config.toml
n_layer = 11
d_model = 384
n_head = 12
n_kv_head = 12
head_dim = 32
d_mlp = 1536
vocab_size = 8192
activation = "gelu"
norm = "layernorm"
norm_place = "pre"
norm_eps = 1e-06
positions = "learned"
qk_norm = true
attn_scale = 0.177
bias = "none"
tie_embeddings = true
parallel_block = false
init = "normal"
init_std_qkv = 0.0306
init_std_o = 0.0379
init_std_up = 0.0437
init_std_down = 0.0437
optimizer = "adam_hyperball"
lr = 0.0116
beta1 = 0.9
weight_decay = 0.0
lr_head = 0.00559
warmup_steps = 152
schedule = "wsd"
decay_fraction = 1.0
decay_shape = "linear"
final_lr_fraction = 0.0
batch_tokens = 131072
seq_len = 2048
doc_mask = true
train_tokens = 1150000000
steps = 8774
dataset = "wikipedia_en"
MLP neurons of a small language model. Each row is named by its layer, matrix (up: input weights; down: output weights) and neuron, and shows model dimensions 80-143. Each number is 128 + 32 x the weight over its row's rms, rounded and kept within 0 to 255.
After each neuron's rows, "fires on" lists the tokens most often at its 100 highest values on Wikipedia text that the model never trained on. A number after a token or word is its count.

L6.up1462 [103 156 143 125 141 145 127 166 125 153 159 104 130 176 141 110 161 105  83 131 141 130 137  82 149 101 169 137 183 171 155 119 103 143 165 124 104 142 173 122 140 144 148 152 138 123 104  96 191 101 124 125  98 158 123 169 134 138 107 117 148 135 110  82]
L6.down1462 [133 175 202  71 165 178 113 130 108 102 128  92 113 171 108  73 159  91 126 124  89 109 100 112 153 134 118 172 197 146 135 139 117 119 163 103 189 140 156 113 126 142 113  79 152 114 154 133 191 121 116 156 166  55  96 132 148 193 122 184 121 173  80 168]
fires on: " National" 28, " State" 15, " national" 13, " state" 10

L4.up930 [168 146 113  95 129  88 157 120 194 143  93 134 112  87 123 111 105  86 116 144  80 179  95 189 137 137 126 108 126  97 179 138 136 123 109 169 146 108  97 115 111 103 100 114 202 145 135 107 109 107 109 118 139 143 107 120 137  77 139  79 133  79  81 132]
L4.down930 [ 89  85 110 134 136 133 145  72 144 133 119 142 171  99 118 135 169 126  54 178 116 117 100 153  92 183 142  96 128  76 159 150 111 134 112 111  96  89 147 143 123 113 136 115  55 155 118 111 172 169  10 129 180 185 115 135 104 154 156 106 176 140 130 103]
fires on: "-" 61, " In" 11, "In" 6

L3.up703 [120 119  65 114  92 133 163 108 108 111 135 151 128 109 160 116 159 170 132 146 144 130 105  87 142 128 152 130 196 183 159 150 111 167 130 131 149 113 170  81 144 147  52  97 150  64 157 173 137 106 144 143 153 136 125 143 129 111 197  78 133 104 107 136]
L3.down703 [117  91 127 106  83 185 126  97 106 122 145 113 115  53 142 107 121 117 154 139 133 101  70  95 112 145 127 110 116  92 157 178 160 144 168 126 138 111 132 132 127 130  34  79 128 117 133 173  99  77 149 112 108 233 174 152 118 167  91  76 135 128 118 133]
fires on: "-" 78, "–" 22

L5.up1131 [197 145 128 103 109  40 171 117 133 150 158 170 101  93 162 116 123 175 117  99 133 131 108 149 131  87 116 133  96 100 181 174 156 130 175 106 151 122  97 122 139 156 112 123 174  95 125 117  88 107 128 106 138 157  73 136 142 104 128  75 130  91  65 149]
L5.down1131 [ 76  68  94 119 171 147 100 110 122 143 135 125 128 110 155 165 159 133 113 119 112 133 147 157 119 148  96 141 123 135 154 144 136 135 113 119 156 132 134  87 180 104 113 136 108 136 111 140 147 121  39 140 157 195 201 151 106 165 167 118 185 110 135 114]
fires on: "-" 100

L5.up1451 [112  88 147 121 137 124 115 121 141 171 128 166 145 143 163 100 101 116 106 106 126 221  84 132  26 126 185 120 202  99 124 157 125 107 117 105  90 168 162 141 122 141 182 128 115 128 173 115 166 109 155  66 169 124 116 131 120 117 141 121 110 110 206 111]
L5.down1451 [121  61 148  92 125 120  75  94  92 148 144 147 140 145 118  79 107  87 177 121 118 151 128 117 117 125  73 157 146 126 168  97 162 123 103 100 118 145 176 120 189  77 135 114 174  76 115 130 102 141 167 185  57  96 161 157 129 120 144 157  98 141  91 100]
fires on: " |" 27, "″" 19, " when" 9, " made" 8, ":" 7, " which" 4

L3.up1250 [132 159 118 121 108 126 110 139 189  87  66  94  91 143 171 119 123 156 113 124  52 111 124  44  95 138 118 130 212 135 200 155 110 120 120  90 144 140 153 100 178 158  81 151 126 105 131 128  91  86 180  96 114 141 123 142 103 131 177  82 148 142 120 133]
L3.down1250 [160 179 204 120 166 167  99 129 123 135 110 101  75 113 167  86 152 107 158 131  80 144 135 106 103 147 145 112 196 130 116 130 127 154  84  87  88 142 203 105 142 148 111 186 137 146 177 108 117  87 139 196 165  50  76 167  99 188 168 164 130 110  86 118]
fires on: " state" 22, " National" 22, " State" 17, " national" 13, " world" 11

L3.up1270 [115 114 152  83  77 143 175 107 138 139 181 182 142 155 156 134 165 111 125 120 124 129 112 159 132  90 130 113 103 109 105 127 155 127  93  85 154 138 151 205 110 171 133  47 214 151 112 121 170 146 127 155 150 157 129 211 132 131 172 129 141  95 101 100]
L3.down1270 [ 75 125 117 113 101 181 114 116 172 106 207 120 120 216 151 145 169  87  68 138 103 142 105 118 147  95  92 136 126  96 103  99 161 110  92 122 199 134 130 204 114 157 142  76 180 117  96 139 196 122 111 153 131  97 125 141  60 123 152 222 115 125  93 160]
fires on: " K" 100

L5.up376 [159 140 125 132 171 126 157 142 115 159  90 142  81 125 100 128 105 169 135 130  96 169 141  85  93 132 110 145 141 127  96 138 178 144 138 175 106  81  77 120 164  55 160 183 178  98 189  79  86 181 119 139 195 128 132 118 136 144 113 140 117 158 112  76]
L5.down376 [166 111  53 209 136 104 126 131 102 142 124 104 107 169  84  33 124 169  30 126 113 108 172 128 185 182 138 135 163 139 107 116 138 129  80 141 120 135 107  98 128 161 110 185 150 167 139  84  71 156 136 149 163 182 128  98 136  34  76  73 162 184 101  80]
fires on: " |" 54, "|" 46

L5.up193 [150  63 107 156 104  90 168 167 144 177 137 131 124 123 122 100 128 107 153  96 134 136 124  93 128 119 185 144 145 118 143 150 138  71 108 123 126 150 145 156 103 132 116 156 150 127 141 136 135 117 149  98 155 118  91 175 153 128 133 152 138 123 115 107]
L5.down193 [146  93  86 106 140  96 134 159 118 168 114 193 119 132  94   0 134 132 187  82 144 104 114 108 152  80 166  95 132  81  98 137 171 119 173 134 110 150 100  99 136 113 161 169 152 112  94 180 118 101 124  73 141  84  97 198 141 142 133 179  96 138  89 108]
fires on: " |" 31, " /" 21, " is" 11, ")" 8, " was" 5

L5.up1033 [ 82 122  98 135 131 110 154 168 128 123 121 129 163 205 127 104 165 126 154 206 111  90 151 149  72 126 154 114 155 129 138 129  88 155 163  45 189 144 153  92 132 155 108 124 142  91 178 109 134 156 128  92 201 123 122 132 190  89  71 155 179 151  80 198]
L5.down1033 [144 131 112 160 141 191 163 146 120 131 120 111 150 160 145  84  71 127 140 123  76 121 136 164 129 200 179 172  77 144 149 129 132 131 148 132  96  86 141 173 142 104 167  91 179 134 143 184 130 112 156 171 132 164 141 126 147  59 172 162  93  66 160 124]
fires on: " b" 19, " an" 12, " Par" 10, " par" 9, " n" 8, " civil" 5

L5.up1478 [100 164  89 131 139 153 128 118 168 111 118 128  78 124 141  97 119 123 169 133  52 127 100 112 151 130 134 163 137 119 166 153 136 148 109 104  88  62 113 155 137 112 141 169 170 109 178 127 131 147 136 110 131 106  80 103 102 128 209 149 119 169 115 122]
L5.down1478 [120 134 112 164  91 112 189 132 145  88 144 110 141 127 106  92 132 128 151 144 145 142 158  97 160 140  86 114 123 117  95 129 181 166  82  34 171 105 126 145 192 151  88 121  76 113  83 183  46  91 157 101 111 146 109  78 169  64 136  84 167 145 154  29]
fires on: "\n" 53, " |" 7, ")" 4

L5.up816 [ 96 111  95  94  61 157 167 133 127 146 131 155  71 118 188 132  91  98 168 165 173 120 147 155 118 112 106  78 141 118 121 117 144 147 120 153 124 144 129 179  93 128 119 115 109 144  89 118 152 135 118 128  96 159 100 162 107 141 162  48 141 149 143  94]
L5.down816 [ 88 118 115  99 165 183 126 176 116 154 159 151  89 100 174 151  96  81 137 196 165 150 145 105 130  98 123 121  89  85 120  83 126 119 111 155 116 157 107 195  95 124 148  76 164 122 133 155 143 119  92 146 118 154  77 110  93 161 118 170  80 139 157 165]
fires on: " K" 35, "t" 20, "y" 17, "k" 8, "T" 7, " T" 6

L3.up324 [215 121 136 137 163 119 147 175 189 141 125 127 154 108 119 130 113  77 190 133 102 149  87 139 124  78 147  94 158 122  85 101  92 117 120  92  98 167  62 129 127 153  73 174  99 149  89  78  88 139 131 105  92 125 126 124 125  44  96 139 126 148  42 143]
L3.down324 [116 121  54 119 107 150 103 135 130  83 136 101 180 119 118 135 147 110 155 134  52 190 107 103 127 123 163 135 172 171  88 121 134 138 159  68  65 135 145 165 146 142 105 143 115  88 114 136  99 118  89 155 155  95 107 108 123 129 146 114 178 125 130 212]
fires on: "\n" 87, "In" 6

L6.up267 [155 162 169 122 152  88 136  85  64 163 185 155 105 136 150 112 157 130 168 136 121 150 119  99 173 120 144 112 130 126 156 112 101 131 177 170 133 152 182  93 159 163 117 162 190  53 188  79 107 132 158  96 141 140 131 123  94 105 134 130 113  80 143 105]
L6.down267 [130 185 188 125 197 117  79 112 129 122 106 113 136 103 144 101 115 159 113  82 116 112 110 114  96  96  84 104 140  70 164  95  98 129 127  79  78 152 103 134 122  69 165 140 146 136 108  64 119 109 130 160 166 131 126 129 148  44 122 124  98  77  96 110]
fires on: " from" 26, " for" 18, " by" 14, " the" 11, " of" 7, " as" 5

L3.up1357 [139 180 153 109 119 125  94 120 200 126 139  98  63  94 125 124 128 127 166  76  87 184  91 161 147 109 163 164 180 101 138 137 181 131 104 217 172  89 160 134 125 132 156 152 187 154 154 105 153 130 182 125 123 131  86 127 128  64 159 108 129 107  72 114]
L3.down1357 [130 175 133 129  86  59 167 105 125  50 112 113 155 100 124 148 133 174 161 165 133  76 141 131 162  88 122 171 119  85 142 138 113 137 140  74 126 142 133 124 152 173  84 113 160 143 113 127 110 182 171 164 127 126 110 158 119 141 113  97 116 103 131 109]
fires on: ")" 44, ";" 30, ");" 11

L6.up876 [146 125 138 130  99  57 139 145 119 155 114 156 100  99 180 125 144 204 122 134  98 139  76 122 144 118 154  81 133 116 142 183 151 119 131 114 133 141 139 130 152 102 120 130 170 110 147 116  91 130 129  80 130 161 106 121 143 118 173  98 115  77  82 110]
L6.down876 [105  76 131 164 133 148 122 125 143 146 146  98 160 111 117 103 177  77 128 114 138 130 125 129  98 189 159 137 130  98 172 199 131 145 105 119 137 135 142 129 167  93  82 102 118 143  81 118 112 146 114 108 141 199 146 135 114 172 126  94 192 133 127 118]
fires on: "-" 100

L5.up1261 [199 139 191 111 121  99 156 122 138 130 120 125 182 118 179 122 135 174 126 105 153 129 113 139  63 120 152 128 107 180 176 159 149 132 114 150 216 157 141 151  91 139 123 154  60 176 116  96 143 144 170 147 140 139  86 145 154 177 112 146 110  67 131 108]
L5.down1261 [142 142 149 120 163 137 101 109 196 178 112 166 138 123 129  65 159 168 145 129 146 168  92 163 115 171  87 130 170 155 129  88 167 132 143 151 126 144 124 140  87 141 119 133  95 153 158  94 178 117  69 161 129 126 165 112 107 142  69  89 109 113 168 136]
fires on: " made" 39, " only" 20, " make" 12, " scored" 11, " all" 7, " making" 4

L5.up1447 [108  95 127 136 156 119 145 101  99 105 148 150 145 192 147 123 103 144 124 133 126 124 136 174  88 107 126 185 203 141 104 150 165 109  81 163  82  96 121 151  98 106 167 135 162 108 166 125 162 109 139  69 171 129  76 114 163 142 136 149 115 172 147 142]
L5.down1447 [129 100 179  90 143 143 141 107 136 150 127 139 122  95  69  63 116 137 147 157  64 146 144 123 121 111  74  94  90 127 179 158 169 152 105 105 152 148  90 189 136  93  88 110 178  87 126 116 118 152 105 133 122 154 104 190  89 101 108 103 149 103  60 142]
fires on: " |" 43, ";" 14, ":" 6, "," 5, " +" 4, "\n" 4

L4.up214 [107 173 162 112 127  78 104 157 118 130 165 181 119 123 155 111 118 135 142 112  89 147  99  63 137 126 152 164 156 107 134 181 145 135 127 162  99 104 125 158 143 155 155 159 153 148 183  82  95 154 130 114  91 120  66 130 111 107 109 131 128 138 101 124]
L4.down214 [117 178 171 164 147 155 172 106  84 111  67  81 144  91  70  66 137 126 141 117 149 148 146 151  74 104 183 119 159 137  93 163 189 112 103  70 146 141 124 139 138 129 120 145 141 102 101 162 135 102 124 142 192 155  53 129 139 102 116 154 144  92 123 141]
fires on: " |" 39, ";" 18, " the" 10

L6.up1370 [105 106 119 141 151 158 153 162 121 127 180 219 131 139 140 127 115 100 146 173 113 189  96  69 116 123  93 155 157 100 161 174 129 142 118 105 138 114  75 146 137 104 112 235 193 185 128  84 101  60 166 121  73 114  92 144 120  93 162 129 142 168 134 117]
L6.down1370 [100 143 158 171 113 136 126 102 183 137 144 108 111 120 122  30  79 111 105 164 170  49 182 105 204 102  74 116  91 159 118 153 126 169 168  87 157 123  85  84 149 126 112 151 172 153  84 149 130 170  89 138 104 138 132 189 161 122 164 132 186 151 121 125]
fires on: "\n" 54, " |" 14, ")" 11, ";" 5, " (" 4

L4.up1116 [158  89 157 120 179 116 125 140 208  85  84 145 134 171  55 107 104 118  91  68 186 144 126  80 117  81  72 123  92 102  87 126 196 145 142 100 214 104 140 155 144 103 119 164 140 182 136 131  90 192 156 115 115 128 139 146 100 168  88 142 132  74 111 148]
L4.down1116 [117  98 165 143 183 173 129 192 100  63  50 107 146 142  74  93 104  82 132  95 189 164 129  76 105  92  84  83  93 117  83 124 119 125 162  69 173  94 121 119 124 130 129 107 103 143 103 140 124 126 131 175  67 104 149 150  87 166 121 134 103 149 102 111]
fires on: " him" 44, " them" 21, " himself" 11, " it" 11, " themselves" 9

L6.up988 [170 162  83 128 109  61 129 106 109 151 137 134 137 135 106 119 137 210 110 142 137 127 115 128 167 102 143  87  98  94 155 180 181 172 181 143 163 153 127 121 126  75 106 106 163  49 117 144 118 111 126 110 169 149 153 135 122 126 166  91 130 109 127 169]
L6.down988 [ 96 133 156 151 155 125 113 147 108 123 188 141 190 131 103  82 154 101  87  91 104 141 138  90  77 179 182 167 155 135 147 150 147 128 129 197  92 120 132 130 143  78 131  70 113 134 112 121 143 159 105 111 153 163 118 128  83 123 120  86 225 173 120  97]
fires on: "-" 78, "/" 15, "–" 7

L3.up1120 [140 116 132 133 204 140 146 162 130 175  89 108 160 134 148 113  85 104 129 131 191 105  87  87 164 117 107 163 151 130 149 103 111 150 189 109 127 191 101  92 125 164 162 111 153 123 119  79 187 105 165 129 142 151 133 137  89 152 145  92 148 159 170  94]
L3.down1120 [150 160 211 105 124 159  78 132 119 118 113 136 123 143 111 115  75 151 112 136  85 121 126 144 103  92  59  95 199 103 107  99  79 136 138 153 144 128 110 109  92 205 131 147 183 147 184 114  84 129  87 158 177 109 133 120 135 138 105 150 136 137 124 127]
fires on: " National" 23, " national" 9, " general" 8, " Regional" 8, " personal" 8

L4.up1030 [227 122 123  91 107 124 157 158 135 162 100 115 130 134  69 124 126 101 166 113  76  94  98  77 148 138 157  82 118 146 164  38 100 137 107 158 102 135 108 143 118 141  81 106  95  84  73  85 132 101 148 144  89 124  93 160 100  75 139 145 146  95  69 120]
L4.down1030 [160 120 139  79 117 127 146 126 153 161 141 152 141 127  94 118 136 103 157  84  64 167 141 133  80  95 159 131 124 136 147 163 144 127 123 117 160 128 146 144  89  88 135 124 125 101 163 149 171 150 141 138 116  39  61  73  99 101  49 197 137 147 137 154]
fires on: "\n" 83, " as" 12

L6.up689 [107 107 112 118 168  82 137 102 133 189 117 109 152 149  77 124 113 163 150 135  95 159  65 126 115 131 142 144 180 109 100 119 142 138 128 116 142 144 139 159 186 153 106  34 119 151 182 130 164 167 211 129 122 111  91 126 132 196 177 169 101 119 167 128]
L6.down689 [ 99 157 124 107 150 112 148  95  91 130 146 151  41  50 122  88 144 184 147 141 112 105 158 123 104  92  77 165 132  84 116 125 102 104 127 169 142 124 140  71 166 164 151 146 146 103 181 157 152 154  90  96  93 103 167 104 120 158 133 154 183  96 129 140]
fires on: "," 28, " was" 27, " is" 11, " |" 11, "\n" 7

L6.up398 [120  67 136 109 134  91 166 115  71 146 110  90  66 183 107 111 114 165 102 154 142 145  68 123  82 129 208 104 185 107 153 118 193 129 161  62 124 104 164 154 144 157  82  66 154 111 177 128 194 127 189  87 148 146 117 166 133 122 179 126 197  82 203 172]
L6.down398 [144  46 113 115 120 129 160 114  87 125  97 161  69 111 144 122 142 188 155 100 154  91 142 144 170  55 125 148 197 103 114 113 125 119  94 127 178 161 143  37 187 113 174 138 124  91 155 101 177 177 131  70 148 108  97 180 101 170 152 134  88 144 135 121]
fires on: " was" 31, " is" 31, " are" 10, " were" 9, " being" 6

L4.up617 [134 110  76  46 144 133 103  98 190 141  99 116  79 161  90 116 164 103 165 142 124 151 132 175 132 137  91  85 104  93 131 107 149 123 160 118 110 151  64  78 101  77 113 143 136 152 133 100 116  98 149 102 106 134  99 141 119 105  83 165 157 115  95 114]
L4.down617 [145 105 101  76 154 152  65 121 157 135  84 147 123 141 119 116 121  96 143 133 103 154 175  84  71 141 111  47 100  90 151 121 125 127 105 174 106  71 108  68 111 127 171  95 162 104  95 137  86  73 161 124  64  88 203 157 100 115 141 139 139 123 172 162]
fires on: " it" 68, " It" 21, "It" 10

L6.up1066 [158 181 165 124 116  75 172  78 197 156 121 209 140 133 123  93 166 136 133 106 132 170 153 115 194 131 114  86  71 108 149 125 171 175 156 146 142 108 147 172 138 146 103 108 177  70  96  43 108 160 145 102 111 126  75 131 121  93 137 147 124 184 127  88]
L6.down1066 [142 150 206 143  67 151 150 101 128 179 160  85 169 175  99  46 148 128 167 162 153 148 125 179 148 141 112 132 140  53 126  92 144 156  67 158 118 130 120  74 103 124 140 121 142 131 147  90 168 121 133 149 161  87  96 164 176  56 158 132  60  95 117 170]
fires on: " the" 46, " a" 27, " by" 6, " in" 4

L4.up1371 [129 107 141 157 103 149 152 106 141 160 169 173 137 196 154 110  85 145  90 161 141 109 152  76  78 123 149 112 120 160 178  93 118 124 127  87 133 151  83  91 126 144 151  59 146  87 195  71 108 179 163 144 140 165 130  92 132  58 142 123 161 123 104 163]
L4.down1371 [123 135 114 102 134 164 169 172 160  41 136 120 103 146 134  55 124 119 128 191 115 114 149 109 115 144 120 157 113 189 147 159 122 123 118  85  82 104 138 123  96 100 140  62 146 128 184 106  83 120 159 154 125 104 142 115 107 107 113 141 131  69 174 171]
fires on: " par" 14, " car" 12, " Par" 12, " an" 8, " mon" 7

L4.up353 [157 118 116 119 115  47 117 115 192 187 110 148 142 127 179 122 133 142 104 157 175 148 167 136  84 131 149 189 113 136 158 193 150 144 107 114 143 159 165 148  54 183 175  44 167 179 165 134 133 198 154 123 121 154  96 115 127 115 139 118 127 115 133 120]
L4.down353 [119 166 157 119 136 108  57  62 159 188 125 220 160  75 145 150 137 124  97 147 167 156 189 172 117 138 139 131 171 135 194 172 109 122 101 126 199 183 126 164 108 139 127  58 101 146 141 136 142 129 125 115 106 126  77  92 152  95  99  96 117 128 119 120]
fires on: " made" 39, " make" 12, " give" 6, " every" 6, " providing" 5

L5.up977 [119  92 111  93 100 122 114 137 131 111 145 131 165 158 170 126 150 104  86 158 136 194 182 158 183  77 117 157 155 134 136 180 119 131 124 137 149 194 164 124 101 125 121  99  95 143 142 112 175  87 142 108 152 139 110 166 142 110 195 138 157 128 144 146]
L5.down977 [ 49 130  98  89 133 159 124  35 140  60 108 124 131 139 146 128 169 131  63 179 144 157 136 118 112 135 104 172 174  88 126 127 122  85 119 171 213 121 113 179 133 117 126 105 146 156  71  96 152 142 111 182 142 127 134 158 107 133 155 147 154 156  90 100]
fires on: " K" 40, "." 8, " k" 7, "|" 5

L6.up1012 [110 159 128  31 119 117 154 115 140 171 101 136 158 118 106 112  95 106 164 160 113 129 155 110 122 136 164  72 134  76  92 153 147 138 120 146 131 157 183 153  93  85 146  94 135 116  76  87 177 122 118 143 127 180  81 128 124 166 131 136 175 140 111 143]
L6.down1012 [123 126 111  78  81  62 146 142 151 147 144 118 163 129 151 101 127 100  86 109 129 164 159 145  87 125  89 166 197 125 154  96 165  96  99 167 184 177 148 170 203  86 142 123 119 120 135 133 135 124 165 104 117 127 108 110 110 114 177 179 121 128  78 129]
fires on: " W" 29, " K" 13, " p" 9, " [" 9, "w" 6

L5.up1427 [153  72 179 131 155  96 174 135 111 116 192 116 109 137 147 130 119 215 148 120 123 188 123 123 118  98 135  97 144 110 143 124 158 178 170 118 137 154 106 142 124 186 129 128 162  95 104 110 186 172 150  67 152 139 173 121 135 185 147  56 119 111 115 134]
L5.down1427 [112  86 127 158 136 158 112 132 158  84 133 126 118 114 125 136 110 123 141 157 120 143 144 171 200  90 157 181 199 150  86  84 144 116 132 108 138 162 139  70 173 110 105 211 128 126  96 178 174 143 146 168 134 175 179 144 165 191 115 160 132 164 112 134]
fires on: " were" 23, " are" 21, " include" 15, " such" 12, " including" 8, " =" 6

L4.up1506 [162 123 128 132 120 136 129 127 166 132 123 138 145  88  92 123 129 129 150 150 153  52 130  65 165  80 149 107 137 164  87 147 143 141  87 156 140 140 105 142 147 149  60 120  60  86 100  44 115 133  85 105 149 118 114 130 122 100 177 144 161 198 133 122]
L4.down1506 [206 149 126  95 151 111  92  76 112  93  78 119 135 170 124  32 134 122 151 158 130 159 149  66 122  97 161  86 141 119 105 113 117 150 185 131  33 110  83 166 152 122  57 100 138 106 156 118 123 109  60 162 202  16 188 163 112 127 145 137 132 147 102 180]
fires on: "\n" 57, " =" 35

L3.up523 [130  88 148 127 165 108 141 152 154 147 125 165 185 177 118 116 104 125 177 128 170 123 111 185  95  85 147 133  99 115  65  86 163 124 162  93  99 101 120 173 112 151 103 169 172 148 104 125 116 153 122  89 172 152 155 134 137  87 132 126 145 152 121  95]
L3.down523 [144 156 113  96  92  94  77 155  74 137 102 156 206 133 108 100 162 124 139 118 141 158 111 114 123 154 153 122  71 159 125 236 128 119 154  69  98 114  69 157 136 125  82 156  86 141 192 120  96 134 124 128  89 178 117 163 153 151 148  96 155 130 138  86]
fires on: " well" 29, " long" 14, "+" 9, " o" 8, " newly" 6, " wide" 5

L4.up837 [201 113 151 154 143  53 132 133 157 142 159 157 103 101 134  90  90 127 119 129 110  97  56  92 134 132 100  95 127 109 122 113 126 147 109 113 118 145 226 157 139 171  75  87 174 125 138 116  92 155 147 121 113 142 136 125 118 133 116 131 151  77 106 113]
L4.down837 [102 131 128 126 146 123  89 189 110 143 115 153 119 103  76  72 117  73 123 144 162 122 137 112 154  92 104  73 130 123 134 118 115 117 134 122 167  98 142 153 120 128 175 147  58 115 110  90  93  99  87 167 106 180 126 133 138  98  73 105  69  88 160 127]
fires on: " this" 27, " it" 19, " them" 7, " themselves" 6, " himself" 6, " its" 6

L3.up358 [117 133  85  66 180 118 148 148 156 159 106 139 104  78 115 114 140 123 163 162  98 148 136 163 134  95 135 143 140 157 128 148 157  85 144 133 148 186  95 166  82 150 130 121 140 114  69  34  94 134 149 111 168 121  74 114 165  81 132  59 126 102 114 171]
L3.down358 [117 130  54 176  99 122  73 140 144 163 149 156 146 162 161 109 173 144 113 124 128 143  90 153  83 188 216 101 166 130 135  87 116 100 148  87  91 112 118 154 102 125 123 103 112 123 158 166 153 124 115 137 120  58 165 124 101 126 151 120 172 194 114 154]
fires on: "\n" 71, "|" 10, " height" 6

L5.up292 [147  61 141  78 177 178 106 142 133 167 210  96 100 137  85 126 140 143 174 123  73 163 135 112 104  89 130 144 143 139  64 128 106 126 103  92  98 128  61 159 165 151 164 127 134 153 164 127 130 108 181 130 183 124 100 129 186 101 119 112 152 189  67 148]
L5.down292 [132  90 100  74 142 133 166 105 128 105 142 167 131 145 122  45  96  94  89 131 123 121 113  54  99 136 107 108 226 172 141  86 132 138 157 121 124 136 167 192 165 152 181 158 124 114 158 104 111 157 163 172 152  44 131 151 117 159 160  75 195 122 125 163]
fires on: "\n" 94, ")" 5

L5.up1292 [132 169 124 157  60  93 174 110 175 143 169 140  82 128 184 112 118 181 125 125 129 181 119 103 117 120 151  99  80 149 190 194 146 109 170 108 108  69 125 199 130 133 112 131 125  65  82  38 134 142 156 112 147 135 109  92 144  77 212 111 103 101 107 145]
L5.down1292 [105 104 146 113 157 118 131  70 132 159 147 166 186  77 116  94 156 156 130  85 116 165 111 129 113  75 130 115  95 116 114 161 133 145  73 137 140 155 101 137  83  92 155 112 118 107 129 110 126 115 116 133 194 169 199 197  77 105 133  75 187 153 120 107]
fires on: "-" 36, " to" 17, " a" 8, " as" 7, " de" 5

L4.up546 [127 125 118  74 118 120  86 168 119 117 163 117 136 161 103 146  99 101 105 156 203 119 158 173 109 106  64  94  86  77  73 101 119 149 111 103  80 140  92  84 103 120 120 136 121 181 125 147 137 102 107  90  82 163 123 147 115 113 110  74 140 143 155 106]
L4.down546 [137 163 135 109 149 196  70 126 140 152  64  35  83 119 112 101  97  37 131 138 120 174 173 116 122 120 126  79 177 138 145 147 155 146 113 138 138  86 175  53 164 142 129 103 139 125  91 129  74  98 142 175 124  99 118 139 119 127 122 159 148  98 139 138]
fires on: " it" 48, "I" 17, " It" 14, "It" 6, " I" 4

L3.up1207 [130 116 132  70 128 115 144 179 127 138 123 119 138 104  88 120 114 116 173 126 168 119  73 120 124  86 159 105 107 146 175  89  92 178 168 137 147 185 163  73  61 141 133 150  88  83 154 133 134 164 103  86 173 149 121 176 120  98 110  95 143 103  89 135]
L3.down1207 [133 131 105 147 130 130 127 149 118 182  62 166 200 138  47  83 153 156 118 124 138  78 152 133 127 110 124 206 101 100 129 111 139 133 159 137 115 118 135 182 103 123 160 115 118  80 191  95 110 148 100 114 214 183 208 174 141  94 149 127 109 110 152 135]
fires on: " Par" 24, " par" 14, " Est" 8, " associ" 7

L3.up1214 [170  97  99 153 113 182 106 123 194 121  86 107 123 134 141  99 137 127 172 103 105 148 112 114 127 118  68 115 140 131  89 113 151 134  58 133  63  83  84  87 106  92  64 169  77 165 120 131 164  91 183 106 103 144 147 120  97  71  76 130 174 127 133 110]
L3.down1214 [136 119  61  81 179 145 126 168 163 130 116  87  75 117 104  61 158  98 120 124 125 160 142 143  89 107 124 112 112  78 127 174 178 130  74 172  83  62 143 109 144 170 107 134 165 210  57 168 123  46 150 139 136 103 160 148  82 123  90  94 113 126 143 150]
fires on: " It" 36, " show" 13, " episode" 5, " match" 5, "It" 5, " route" 5

L5.up711 [138 165 184 141 126 149 110 132 123 152 116 130  96 146 146 119 111 154 136  98  81 176 160  87 107 136  85 169 200 171 120 111 116 115 100 128 151  98  87 104 165 146 139 108 169 117 151 141 122 201 205 124  94 126 111 102 115 172 186 165 112 173  81 110]
L5.down711 [166 108 103 135 135  56 119 115  83 136 120 149 120  83  77  45 151  74 128  86 114 148 126 115 165 128 158 101 133 107 136 112 144 110 142 110 168 148 133 101 128 153  62 147 146 117  88 166  65 188 189 160 125 187  68 185 140  91  82 123 153 123 116  66]
fires on: " |" 52, "|" 12, ";" 10, "-" 4

L6.up630 [165 108 133 109 138 181 180 149  71 111 131 103 135 135 113 128 106 153 137 138 131 130 107 142 121 138 115 124 139 115  52 121 192 109 115 105  86 164 101  75 146 165 130 154 122 144 152  84 207 170 132 103 149 162  80 151 198  74 134 117 162 138 145 119]
L6.down630 [122 135 165 130 131 114 131 112 166  87  87 146 179 131 144  93 153 169 143 102 154 129 123 136 131  81 165 130 170 107 121 119 148 113 111  93  96 152 151 130  99 104  98 152 108 143 103 139 130 109 130  97 106 159 174 109 122 116 147  99 109 179 158 154]
fires on: "}" 26, "/" 17, "_{" 10, "_" 7, "[" 5, "gen" 4

L5.up1030 [122 207  72 146  86  44 146  98 169 172 104 130 115 145 135 129 181 125 156  63 183  78 131 122 156 122 158 144 140 124 201 125 210 134 172 111 133 169 115  99 147 139  60  93 200 101 109  93 102 113 126  60 122 157 134 153 146 144 172  88 114 114 146 137]
L5.down1030 [176  76 106 166 157 122  91 110 142 194 129 123 177  90 121 153 114 142  83 134 123 129 132  74 121 104 152 123 173 129 161 127 140 114 126 104 133 133 147 117 107  70  55 138 151  86 114 153  93 124 117 117 155 178 149 128 127 130 104 117 113  92 141 121]
fires on: "-" 88, " |" 4, ";" 4